Weights of a small GPT-style language model, trained from scratch on English Wikipedia.
Size: 8 layers, MLP 640 tanh GELU, vocabulary 2244, 2.93M parameters.
Architecture: LayerNorm before each block, learned and rotary positions, biases, tied embeddings.
Training: a variant of Adam for these matrices, 132M tokens, 16126 steps.
MLP neurons of a small language model. Each row is named by its layer, matrix (up: input weights; down: output weights) and neuron, and shows model dimensions 16-143. Each number is 128 + 24 x the weight over its row's rms, rounded and kept within 0 to 255.
Before each neuron's rows, "fires on" lists the tokens most often at its 100 highest values on Wikipedia text that the model never trained on. A number after a token or word is its count.

fires on: "/" 23, " life" 9, "er" 9, " name" 8, "or" 7, " player" 6
L4.up161 [ 95 159 105 145 146 196 120 139 110 133 138  84 148 145 118  90 113 153 138 190 164 123 116 123 103 153 134 172 152 115 116 132 116 100 119 124 116  72 148 124 133 109 105 170 126 122 131 135 123 122 132 147  94 151 165 113 115 123 109 152 120 153 134  99 157  92  90 117 120 141 122 142 111 146 125  82 153 155 101 129 137 143 103 134  95 125 120 121 191 113 133 103 145 176 113 134 125 103  73 118 137 142 125 119 142 154 126 110 112 126 124 117 107 126  84 140 155 126 115 117 188 154 136  99 108  54 166 124]
L4.down161 [166 147 131 134 167 135 101 112 129  91 152 127 117  98 133 123 107 126 105 116 140 113 130 135 128  92 149  77 104 111 130 111 102 110 108 139 149 129 129 161 151 171 155 124 136 144 146 153 130 122 132 132 109 131  67 123 139 126 100  59 144 178  97  85 130  77 129 116 124 129 109 112 113 127 156 150 115 138 160 137  98 128 146 118 130 122 138 134 114 178 140 117 130 110 171 149  79  89 152 109 208  94  82 115 154 111 105 145 146 109 114 133 119 177 145 166 126  93 143 130 114 138 153 138 114  92 135 110]

fires on: "ir" 31, " le" 17, " stru" 7, "ic" 6, " pl" 6
L4.up158 [122 126 103 149  82  81 157 121 107 163 148 170 111 141 140 122  83 110 114 143 118 107 170 127 110 115 123 119 133 159 130 113 129 122 153 150 155 138 123 160 102 128 135 160 112 160 123 130 119 130  94 139  95  89 124 135 119 168 153 147 112 106 146  97 123 155 109 110 163 158 174 101 121 154 192 152 145 163 135  98 141  87 108 143 114 139 105 131 125 101 124  76 159 125 173 145 149 101 122 129  92  86 128 139 136 150 130 119 125 131 141 141 114 122 133 109 136 152 117 124 125 120 139 128 164  98 151 138]
L4.down158 [135 105 107 124 122 154 122 131 115 143 137 124 132 152 146  99 114 111 135 103  92 146 133 165 122 120 124 134 104 121 115 164 103  85 141 127 149 132 112 118  96 146 123 109 121 153 155 157 197 152 107 109 125 149  95 148 106 198 146 117 118 145 119 174 145  92 108 134 157  74 110 118 193 116  93 104 139 119 109 124 144 145 136 199 112 148 121  67 116 160 138 156 121 152 119 157 173 121 112 139 148 134 103 147 101 140 105 114 119 121 151 108 131 111 113  87 127 147  98 176 120 141 161 134 109 116 117 114]

fires on: "id" 24, "im" 19, " as" 10, "c" 8, "hen" 8, " Don" 8
L4.up73 [141 120 137 153 138 104 121 148 140 171 138 143 116 120 131 122 161 147 138 118 119  81 108 142  83  93 143 107 117 168 104  95 133 164 129 202  81 145 105 121 121  83 112 107 112 129 107 152 107 179 121 156  76  96 123 150 122  91  98 113 132 141 156 145 147 142 126 162 122 119 120 152 111 146 104 138 136 133 109 110 137 101 152 138 143 125 199  94 122 107 113 180 141 150 124 131 158 123 162 146 151 139 124 103 118  97 118 161 132 153 126 134  92 150 128 148 116 153 139 144 164 115 119 123 121 110 140 106]
L4.down73 [130 101 128 136 158 123 113 142 131 107 150 158 152 124 145 157  77 147 119 111 116 132 154 163 144 162 152 110 119  96 148 167 142  87 124  96 122  75 156 158 110 105 120 136 139  77 128 107 150 118 131 125 133 162  91 132 127 156 116 147 103 142 147 142 145 129 153 156 109 160  53  79 132 111  97 113 151 137  98 138  88 109 126 115 102 113  75 160 156 129 147 119 141 110 126 105 103 110 115 108 105 103  92 144  93 126 129 143 101 117 110 134 168 102 143 117 104 116 135 117 152 144 128 168 148 141 149 156]

fires on: "\"" 22, " J" 21, "'" 12, "j" 7, "y" 6, "J" 5
L4.up551 [132  98 137 108 134 136  97 164 158 146 136 141 148  88 130 133 136 113  99 125 140 176 148 134 121 107 141 148 163 146 129 127 103 104 133 195  69 146 151  97 126 112 118 153 133 109  94 166 101  59 121 133 152 113 137  71 104 101 102 153 128 197 133 119 142 156 115 152 114 148 175 146 160 174 103 114 131 121 137 118 132  93 127 131  90 118 123 122 141 100 143 133 126 102 110 152 142 178 127 123 138 105 119 172 156 114 151 128 131 150 145 129 107 111  91  92 129 129 131  82 164 164 156 105 100 145  91 158]
L4.down551 [ 93 132  98 115 155 124 165 115 143 135 126 142 120 116 152 107  97 139 138 125 144 177 147 103 102 112 144 133 151 128 114 132 170  94 117 154 110 139 129 136 123 121 110 139 132 157 104 121 142 121 118 137 151 195 119 176 110 142 130 107 183 111 138 145 142 130 153 140 131 110 113 109 138  89 144 146 121 118  81 152  87 118 158 106 145 145 124 167 142 175 153 144 100 109  87 131 152 125  73 117 163 162 124 129 114 108 117  92  86 119 121 140 173 149 104 119  78 159  77 105 110 118 143 134 117  98 156 111]

fires on: " p" 100
L4.up476 [113 120 111 114  88 150 103 104 136 165 175 157 120 112 102 128 148  85 125 136  90 155 161 124  97 130  75 134 124 151  96  95 163 113 128 118 164 126 102 130 152 115 123  86 140 146  99 131 159 130 146 146 125 100 145 131 100 202 118 123 168 126 128 137 133 106 117 108 137 113 120 104 149 118 135 152 213 102 151 170 121 142 122 107  93 132 145 130 141 124 136 114 130  95 127 152 139 113 111 106  99 126 112 119 159 160 140 117 116 110 122 126 206 140 106  74 159 169 121 170 131 144 129 130 102 134 149 102]
L4.down476 [146 136 168 137 120  74 114 141  81 151 120 150  94 146 130 116 164 106 140 137 142 125  98 144 122  82  74 117 156 141 111  97 130 148 130  97  87 117 146 156  95 134 119 163 134 119 102 136 108 105 176 156 146 143 119  90 124  99 134 122 136 192 131 149 155 101 156 163 119 113  98 115 125  66  96 118 126 123 159 161 177 121 109 151  66 124 107 108 156 131 168 124 145 102 108 160 126 121 110  98 138 135 157 159 113 131 129 134  95 135 151 125 152 100 126 139 193 145 133 100 154 137 156 161 119 126 143 105]

fires on: " br" 20, "urch" 9, "est" 9, "ast" 9, "r" 8, "h" 6
L4.up561 [135 136 118 132  92 115 150  95  97 122 158 153 165 129  95 113 110 126 126 116  77 119 148 106 158 104  96 169 147 163 106 145 194 145 125 124 152 132 121  94 148 159 125 126 127 119  84 154 133 156 109 106  96 145 146 106 175 119 114 120  76 128 175 139 130 158 124 126 140 118 125 172 132 122 114 157 107  92 177 119 141 123 121 123 132 151 113 125  85 149 141 131 176 163 112 116 124 119 143 166 129 107  74 140 164 124 167 120 109 112 124 138  90 142 130 117  79 141 140 125  98 125 135 119 129 126 126 148]
L4.down561 [ 91 152 113 130 162 154 139 131  71 147 128 144  98 114 123  77 112 169 170 130 157 132 135 119 125  88 113 142 113 139 143  93 114 169 126 101 123 123 123 142 101 153 127 120 117 122 143 109 140 148 147 117 151 132 106 125 120  80 128 110 141 157 136 169 108 127 166 167 122 189 100 102 125 140 158 143 151  97 152 129 117 121 123 101 128  76 155 131 130 166 106 123 101 121 124  84 132 118 108 124 168  97 126 148 127 138 147 184 113 122 155 160 129 150 127 136 128 113 142 113 137 132 113 103 154 161 172 138]

fires on: " mod" 17, "ou" 11, "od" 10, "ab" 9, "at" 7, "°N" 6
L4.up380 [ 96 117 137 112 123 114 131 131 123 104 123 141 203 144 113 129 135 121 173  75 112 112 159 100 167 189 131  99 107 133  79 117 128  86 157 104 140 138 151 143 133 126 153 108  99 107 123 164 114 151 159 141 128 164 124 126 158 124  79 128 102 150 133 151 159 114 139 123 113 159 117 110 112 170 100  98 108 122 113 123 149  73 126 125 106 110 118 144 129 133 109 117 136 123 111  87 130 143 150 118  95 141  85 134 125 148 135 138 166 145 101 149  95 131 100 109  94 153 138 123 119 137 114 136  84 107 173 138]
L4.down380 [125 114 120 115  73  88 149 119 132 125 156 106  97 146 120 173 115 122 128 104 106 137 155 127 134 123 145 140 112 135 150 109 117 128 134 149 128 171  98 125 131 107  78 101 128 134  88 117 179 108 113 140  84  70 133 157  85 152 174 148 114  98 141 114 108 138 155 152 114 127 124 165 144 122 142 114 124 180  93  71 170 172 121 129 139 158 138 121 129 137  94 135 105 140 106 151 142 127 117 133 131 152 136 102 177 112 153 142 114 153 151 137 156 106 147 148 126  85 158 136 126 154 111 149  99 135 149 141]

fires on: " and" 25, "ur" 24, "enc" 5, " known" 5, " public" 4
L4.up625 [108 156 147 119 143 106 119 117 105 150 114  96 163 114 107 167 125 114 125 137 104 161 158 118 124 118 124 103 152 142 129  73 151 141  94 155  84  70 111 153 175 126 142 114 121 136 137 100 117  43 169 116 138 111 138 157 160 131 122 154 124 135 111 144 122 177 147 119 109 138 134 112 126 129 122 139 125 134 118 150 125  95 143 139 132 138 167 126 155 157 139 104 176 115  99  96 137 151 124 124 128  83 150 101 154 117 107 118 134 173 139 155 143 144 129  91 132 146 128 174 133 130 104 112  97 120  86 148]
L4.down625 [ 98 138 165 142 140 161  93 131  93 116 155 115 135 152 134  87 110 134 122 171 125 106  77 135 115 137 169 156 148 131 128 135  81  96 171 119  81 135  95 121 133 110 103 104 131  93 177 132 107 131 153  86  98 107 164 117 102 144 175 133 105 128 113  86 117 149  79 130 144 100 157 143 111 156 153 153 109 124 159 178 129 111 125 144 113 158 100 149 117 128 165 127 134 138 144 148 139 146 127 187 144 100 155 114  91 116  71 122 120 139 143 121  86 139 132 143 151 160 145 126 131 152 125 160  97 186 132 149]

fires on: ".\n\n" 83, ".\"\n\n" 8, " |\n\n" 6
L4.up480 [135 154 116 133 115 100 121 109 109 104 112 106 145  86 152 155  75 111 111 118 127 126 123 146 165 143  98 106 146 143 129 115 151 122 139 133 115 128  91 139 122 106 114 132 107 143 131 111 201 141 150 139 142 147 145 116 154 174 133 151 120 154 134 112 115 136 173 108 157 118  90 102 139 157 104 135 155  92 166 179 115 129 127 172  96 121 148 139 149 123 128 167 146  89 157 121  86 173 108 142  92  72 142 164 101 122 132 155 150 172  84 113 109 157  99 127 121 137 149 108 135 143 147 120 154 136 117 160]
L4.down480 [126 155 111 117  99  67 131 128 114 118  96 119 131 102 118 141  91  89 149 111 148 120 130 124 130 154 126 119 134 135 138 147 146 116 114 120 144 133 115 153  95  98  84 117  97 126 134 114 124 127 166 129 136 113 170 103 120 159 129 133  99 167 127 157 128 110 131 129 153 111 118 106 128 135 118 100 139 135 129 174  92 120 141 152 154 163 111 157 130 133 112 142 121 161 123  76  90 130  88 149  97 143 235 136 111 135 155 164 108 148 100 129 115 146 136 147 129 153 135 120 125 137 171 127 142 147  96 111]

fires on: " re" 23, " w" 17, " ar" 7, " att" 6, " p" 5, " g" 5
L4.up60 [134 105  98 156 107 122  47 109 108 122 142 127 115 115  97 169 121 129 167 152 112 126 140 120 182  87 137 128 164  87 135 125 143 123 162  98  88 126 130 154 110 151 132 143 135  57 140 126 122 122 172 164  94 124 116 132 158 157 131 137 120 174 115 107 111  99 119 128 148 158 156 101 121 100 170 139 154 126 122 174 124 122 105 148 144 135 146 125 100 107 122 144 135 101 151 124 100 114 133 141 122 109  89 135 109 152 129 162 141 147 114 143 173 144  94  69 148 162 102 112 173 107 102 126 161  82 146 168]
L4.down60 [109 134 123 142 118 134 108 167 106 120 141 139 129 141 108 136 109 127 154 154 138 122 123 137 122 101  90 135 151 114 135 144 150 137 155  85 111  99 171 130 108 107 127 123 121 147 110 110 115 120 178 151 123 116 125 143 142 136  98 111 106 162  99 149 158  73 133 152 149 149  85 112 140  79 128 106 163 107 137 143 129 111 187 106 106 118  84 116  89 129 119 116 168 128 141 121 114  67 123 112 144 120 132 187 110 140 126 137 111 139 103 164 141 158  91  86 146 116 102 138 142 126 174 117 168 136 116 151]

fires on: " pro" 59, "ar" 15, "B" 6, "ell" 5
L4.up620 [127 122 108 150  90 104 108  88 126 165 145 132 182 132 137  79 122 137 153 145 125 109 148 124 108 127 153 102 123 139 117  81  99 125 147 147 131  98 171 129 133 136 157 141 122 169 109 126 110 150  90 122  96 121  88 145 155 134 136 130 121 146 172  83 167 110  65 150 138 174 106 118 144 111 160  83 162 152 103 128 119 136 129 121 108 109 130 128 110  66 118 166 169 150 130 112 104  85 119 117 125 119 119  94 102 151 132 112 188 125 142 126 133  79 142 131  95 126 110 104 128 127 130  88 131 110  99 165]
L4.down620 [118 129 111 114 188 160 103 124 125 160 128  84 118 114 125  91  85 138 103 118 125 150 138 114 101 111 121 142 155 139 120 124 130 103  93 165  74 130 112 152 148 123  89 146 120 170 118 145 110 134 133 160 145 116 143 127 139 119 144 114 111  89 102 145  75 109 163 140 122 170 139 100 123 132 102 162  91 162 136 157 114 150 129 116 113 105 113 135 142 159 149 129 132 117 115 180 150 155 129 129 145 102 117  94 128 155 138 148 117 152 126 147 161  98 120 146 141  94 137 104 124 149 117 128 151 159 131 118]

fires on: "i" 36, " with" 15, "ond" 11, "ar" 10, "ird" 7, " First" 5
L4.up499 [128 108 105 106 115 113 110 150 139 102 124  87  90  98 140 130 152 120 101 174 154  99 107 103 151  86 127 152 108 173  71  86 153 110 129 171 130 107 140 122 169 109 129 140  91 143 113 147 131 103 101 154 125  96 157 134 142 153 105 144 119 142 175 143  97 125  93 138 169 111 130  88 131 159 184 115 143 103 115 171 163 135 144 110 134 115 104 112 107 100 110 171 153 129 150 144 131  91  91  94 163 112 144 129 152 143 118 140 125 139 153  97 131  94 135 141  71  98 127 145 155 161 115 129  86 151  98 123]
L4.down499 [ 67 103  90 148 119 142 140 143 146  86 144 126 173 143 118  97 102 148 138 128 151 115 124 139 122 116 115 148 123 110 116 158 123 122 159 172 113 103 144 162 128 153 134 132 110 130 111 108 136  76 117 112 100 160  55  97 149 113 120  72 153 130 121 124  94 180 118 124 115 122 148 141 142 108 124 161 137 111 132 152 147 149 151 114 136 148 112  68 108 146 154  96 139 121 150 140 147  89 119 120 128 118 130 132 124 119 164 173 156 121  93 155 111 138  94 146 114 142 116 163 126 164 106 142 159 109 138 139]

fires on: " be" 45, " Afric" 8, " Total" 8, " more" 5, " as" 5
L4.up154 [109 121 112 119 141 109 141 142 132 146 125 159 111  27 158 101 142 112 106 149 118 135 131 138 133 170 112 119 122 135 135 140 108 128 158 143 135 140 116 172 126 146  92 157 121 109 132 161 104  97 114  73 110 126 136 107 148 152 129 166 171 120 128 112 124 108 126 114 139 150 112 152 128 118 176 143 171 116 133 146 107 132  96 116 100 108 142 121 178  98 121 149 151 140 156 161 110 108 130  82  62 106 134 148 124 123  90 150 139 144 136 131 118 149 154 146 140 122 141  85 195 167 109 132 108 117 123 130]
L4.down154 [126 150 123 100 120 133 105 127  87 162  98 151 140 152  93 123 127 160 143 115 167 141  88 140 131 132 124 103 123 173 161 123 144 108 142  66  89 126 125 144 122  96  97 123 107  91 143 144 157 180 126 139 157 113 134 111  92  96 137 132 131  99 144 157 122 172 158 159 153  93 119  96  85 166 104 127 112 125 124  87 164 136 156 139 100 110 130 165 123 153 131 131 154 106 138 140 154  99 131 143 122 149  87 135 145  86 136 113 141 168 172 106 128 150 105  99 137 119 184 107  83 113 145 129 138 122 121 173]

fires on: "s" 34, "r" 13, "iving" 6, "-" 5
L4.up64 [122 141 124 166 118 153 136 135 121 108 170 113 145 135 112  87 129 164 134 102 146 131 104 147 115 126 135  89 155 160 142 139 130 119 118 138 108 100 119 128 119 130 103 154 116 150  82 112 109 126 181 119 136  64 147 116 113 112 122 141 130 169 161 150 112 152 121  68 113 129 110 134 139 147 136 121 118 123 143 134  89 121 172 132 147 181 115 139 136 134  83 152 126 135 161 145 128 136  72  99  96 143 101 148 137  97 119 145 113 128 133 139 123  88 117 111 100 129 103 168 108 130 128 127 107 144  91 144]
L4.down64 [134 110 153  89 124 112 112  90 147 183  89 115 140 145 122 153  97 132  80 126 102  93 151 104 145 151 129 140 167 160 149 149 141 135 138 126 130 121 145 127 101 169 132 144 139 125 149 166 139 131 151 142 165 179 145 138 121 116 161 117 102 103 113 134  96 130 109 123 148 146 103 171 156 125 117 146  92 133 128 121  76 121 105 108 153 106 150 110 157 117 114 137 162 123 156 125 137 125 150 136 154 153  73  96 118 123 139 155 119 122 154 134 177 120 102 135 124 136 122 108  77 123 131  73 150 155 138 128]

fires on: "ater" 17, " school" 15, "way" 8, "les" 8, "end" 7, "ound" 7
L4.up554 [110 100 116 124 116 147 151 115 114 192 108  86  81 127  81 113 101 151 135 139 152 145 119 160  92 149 165  89  94 162 148 114 135  86 140 143 125 113  59 149  92 142 150 174 111 118 104 124 140 130 124 147 104  83 124 129 153 162 132 120 135 114 148 128 109 118 125  96 127 146 136 133 131 122  97 142 134 127 116 154 102 131 145 144  99 162 145 120 154 108 111 158 165 137  84 124  86 125  94 136 116 136 132 122 177 160  81 155 129 123 118 120 101 153 123 111 151 146 149 152 106 126 110 103  99 106 119 121]
L4.down554 [126 150 122 118 132 124  96 119 125  80 164 124 168 129 144 139 102 103 110  95 128 110 112 148 167  92 111 116 159 111  93  71 151 173 112 146 124 130 156 112 191 121  90 150 123 112 157 132 146  98 155 166 119 121 114 160 156  96 138 130 136 134 108  79 153 116 153 168 128 142 162 130 118 143 122 118 112 117 148 117 157  97 127 136 136 136 117 151 156 118 131 113 131 124 128 120  91 161 139 135 157 133 123 181 107  95 164  73 150 106  99 162 122 136 138 141 110 150 189 129  82 146  97 115 139 138 170 131]

fires on: " |" 31, " con" 12, "led" 8, " bro" 6
L4.up196 [117  98 110 147 126 105 128 111  71 111 156 147 151 109 165 126 113 134 134 149 102 144 131 114 147  93 143 139 127 119 124  93 180 118 149 128 134 152 138 147 130 147 120 115 159 148 146  96 158 118 180 146 102  79 137 131 121 141 146 128 134 158 127 103 142 120 144  89 149 140  79 126 144 149 146 126  89 108  80 120 104 137 129 154 109 111 124 131 134 158 107 107 168 131 121 146 115 131 104 131 101 129 136 109 120 117 107 147 134 150 104 155 109 118  82 106  99 139 108 183 112  97  92 148 135 108 162 153]
L4.down196 [118 160  75 100 151 102 134 154 157 148  97 169 145 133 128 163  90 128 126 123 159 105 106 132 119 123  98  97 120 141 171 121 161 109 129 167 167 112 100 135 109 136 173 120 130 113 152 145 119 144 106 101 119 140 107 111 195 114 153 136 141 119 107 131 127 135  92 145 103 109 131 146 127 144 118 143 127 109 117 109 100 137 145 130 153 136 130  81 116 153 123 135 140 130 128 181 168 106 143 146 111 125 123 152  97  40 129  86 161 135 148 142 113 158 154 108  89  80 145 133 131  97 155 104  80  87 131  99]

fires on: " b" 16, " ass" 14, "est" 12, " Ass" 10, "ed" 6
L4.up507 [104  97 136 126  78 106 111 124  85 116 150 104 132 108 121 111 127 123  71 142 143 121 102 108 160 114 122  84 130 170 113 139 136 101 152 119 118 123 137 144 149  74 143 131 179 136 128 160 113  79  86 132  96 131 147 158 140 112 130  94 106 141 164 106 117 133  90 116 153 157 165 147 115 150 108 115 160 120 153 161 141 120 122 160 122  76 178 100 106 134 133 159 162 108 105 134  65 125 126 137 128  86 151 142 157 115 133 103 161 125 154 148 158 124 150 134 163 100 163  95 134 164 122  96 108 113 122 117]
L4.down507 [120 118 131  95 144 117 124 181 134  77  96 147 123 106 142 120 115 189 126 135 115 134 138 127 121 120  92 135 123 103 159 118 134 160  77 143 130 125  90 122 117 153 107 138 169 183  94  75 141  92 160 135 112 147 115  74 150  94 114 126 129 151 134 195 121  91 165 110 109 135 168 119 122 129  94 134 126 116  96 132 118 142 152  96 150 135 124 130 115 139 120 132 165 173 134 150 125 111 107 127 143 119 118 131 137 107 127 176 137 121  87 137 157 117 136 139 123 144  85 165 158 109 139 117 166 167 116  90]

fires on: "enc" 12, "et" 12, "w" 11, "app" 10, "p" 10, "g" 8
L4.up389 [131 135  86 154 132 130 106 126 113 137 135 122 167 118  92 127 114 124 121 136  72 156 115 134 162 136 139 125 116 109 103 153 141 125 132 154 122 110  67 123 148 117 130 166 146 119 130 161 128 128 103 157 108 127 139 133 178 119  91 123 101 136 131 132 147 116 159  94 129  89 131 117 120 138 160 158 101 156 173 166 134  80 154 161 159 123 177 114 151 170 132 127 111  77 131  97 116 133 153 112 127 185  90 149 160 123 112 141 186 145 132  91 153 158 138 106  73 163 119 133 116 152 165 108 117 105 131 134]
L4.down389 [166  98 153 159 142 149 114 134 115 124 149 123 102 123 100 105 163 122 167 155 126 122 182 124 108 127 159 162 132 127 142 157 130 155 151 154 111 152 207  72 120 142 106 130 101  95 123  96 164 126 124 132 149 121 106 137 121 147 110  99 136 131 117 138  94 113 132 147 107 125 122 137 104 135 109 124 114 101 121  97 146 121 161 147 125 121 135 124  81 112 110  99 105 125 146 165 131 151 160 155 147  76 115 159 108 159 114 133 151 151  86 109  90  87 127 175 134 117  81 128 118  96 127 173  90 146 115 116]

fires on: "v" 24, "ist" 14, "ev" 7, " aff" 7, " exp" 6, "n" 5
L4.up289 [110 138  93 162  80 150 126  92 118 166 117 171 136 158  70 113 160 111 165 169  99 158 130 124 136 118 153 122 118 132 102 176 155  59 145 132 126 124 124 103  97 140 148  89 145 121 136 129  73 153 132 105 129 104 107  77 132 122 102 123 129 151 137 139 120 122 108 133 130 133 146 141 151 161 146  83 144 145 154 106  92 142 151 104 119 118 144 147 144 146  87 138 143 129 131 150  91 133 126 148 112 129 127 143 127 152 124 131 163 162  89 113  94 128 124  98 130 193 110 138 123 135 145 152 154 121 121 150]
L4.down289 [105 126 128 121 163 109 150 135 144 106 124 141 126  99 135 133 124 132 136 165 148 138 115 158 111 117 131 137 132 150  93 137 137 109 110 125 115 122 142 128 138  92 126 143 122 143  94 154 107 118 151 175 164 152 149 123 121 117 104 121 107 110 117 146 127 164 159 142 172 124 113 121  95 131 171 119  88 135 137 167 121 167  96 154 107 116 133 122 154 123 165 141 130 107 120  96 122 140 116 153 171 142 133 109 148 111 165 156 189 126 151 101 110 147 127 124  81 105 126  90 149 115 135  86 121 127 161 112]

fires on: "ast" 17, "," 12, "and" 10, "tt" 8, "rew" 6
L4.up237 [162 118 133 128 123 130 139 139 100 127 118 138 179 169 136 119 134  82 135  85 138 110 115  90 157 155 136 102  99 115 114 104 118 140 129 188 110 101 115 118 148 103 112 122 104 144  97 109 156 146 110 153 116 120 148 103 162 137 116 145 113 121 140 114 107 105 125 111 146 111 152 130 155 106 140 135 137 157 145 158 154 108 151 150 156 110 132 115 111 150 151 166 144 157 123 123 121  91 111 110 123  92 150  98 173 140 154 136 109 154 105 204 144 145  81 125 127 115 147 137 100 156 134 103 107 110  97 149]
L4.down237 [132 128 149 102 148 147  95 136 122 110 126 116 136 136 107 142 111 108  95 136 153 136 142 109 139 172 134 100 126 155 143 134 136 162  68 114 138 187 130 116  89 122 121 132 140 120 127 130 110 134 138 142 163  96 127 109  68 134 112 123 126  97 167 118 136 132 146 134 120 103 135 112 125 106 155 117  88 167 103 125 129 166  59 141 116 140 109 160 111 124  87 124  86 101 128  93 110 170 122  96 137 153 165 110 124 134 123 146 142 115 188 115 110 147 191 149 140 112 100 159 179 128  94 147 132 116 130 129]

fires on: "a" 32, "ou" 15, "ans" 7, "f" 5
L4.up387 [127 125 104 137 158 119 116 131 115 107 179 148 137 134 138 112 148 127  73 113  64  97 101 102 147 156 135 154 150 147 164 109 166 120 178 166 130 114 150 127  80 115 111 169 105  90 119  75 136 144 120 104 136 106 110 108 151 119  91 132 108 125 137 121 117 132 143  84 122 121 148 154 123 115 136 125 140 146 115  93 129  85  98  92 147 135 109 177 133 151 131 117 150 107 159 145 153 125 154  86  89 161 120 129 151 154 142 107 122 144 149 137 125 144 110 112 139 169 109 136 112 143 137 118 129 152 167 109]
L4.down387 [151 128 121 150  85 117 109 136  96  98  99  80 147 175 118  61 107 141 133 106 140 133 138 125  58 176 162 138 135 103  96 147 125 159 111 164 133 187 136 144 120 165 130 163 127  92 129 165 108 119 136 136 135  98 140 126 137 146 119 131 128 113  88 125 151 131 111 146 131 110  71 110 103 122 159 143 141 192 155 123 118 144 139 115 107 142 126 164 135 147 106 149 124  85 121 130 168 146 124 112 127 165 146 116 113  91 148 138 150 165 137 104 176 121 129 149 119 121 125  97 141 135 133 145 108 139 117 146]

fires on: "ed" 19, " took" 16, " led" 11, " won" 11, "ave" 10, "akes" 8
L4.up32 [116 131  79 147  83 178 105 105  98 101 130 157 148 148 130 133 148 121 119 168  98 123 111 158 151 111 119 121 144  90 146  98 140 144 154 165 115 114 118 168 116 113 119 142 143  77 120  94 130 133 114 150  90  94 123 140 123 168 121  82 114 131 124  99 145  89 137 103 114 139 170 148 161 163 102 113 150 157  99 131 166 143 139 175 109 132 112 140 110 115 135 132 154 133 121 158  88 114 150 144 120 147 113 149 138 178 125 189 134 137 161 203 139 132 110  97 145 154 124 148 148 164 117 157 113 130 124  91]
L4.down32 [102 102 147 128 153 131 112 144 120 138 152 119 120 128 116 159 118 101 123 125 129 141 156 142 137 134 122 109 102  82 109 168 174  96 136 136 135 168 131 170 165  90 104 135 137 118 123  56 131  99 118 135  90 100 132 140 119 143  72 108 129 149 142 121 121 137 162 128 110 118 168 170 150 140 142 119 184 103 149 150 104 147 173 122 143  80  83 139 124 120  75 149 165 152  87 161  96 107 128 136 124 135 111 172 134 144 136 122 115 134 120 167 156 146 110 126 119 102 123 143 143 138 142 123 112 118 103 115]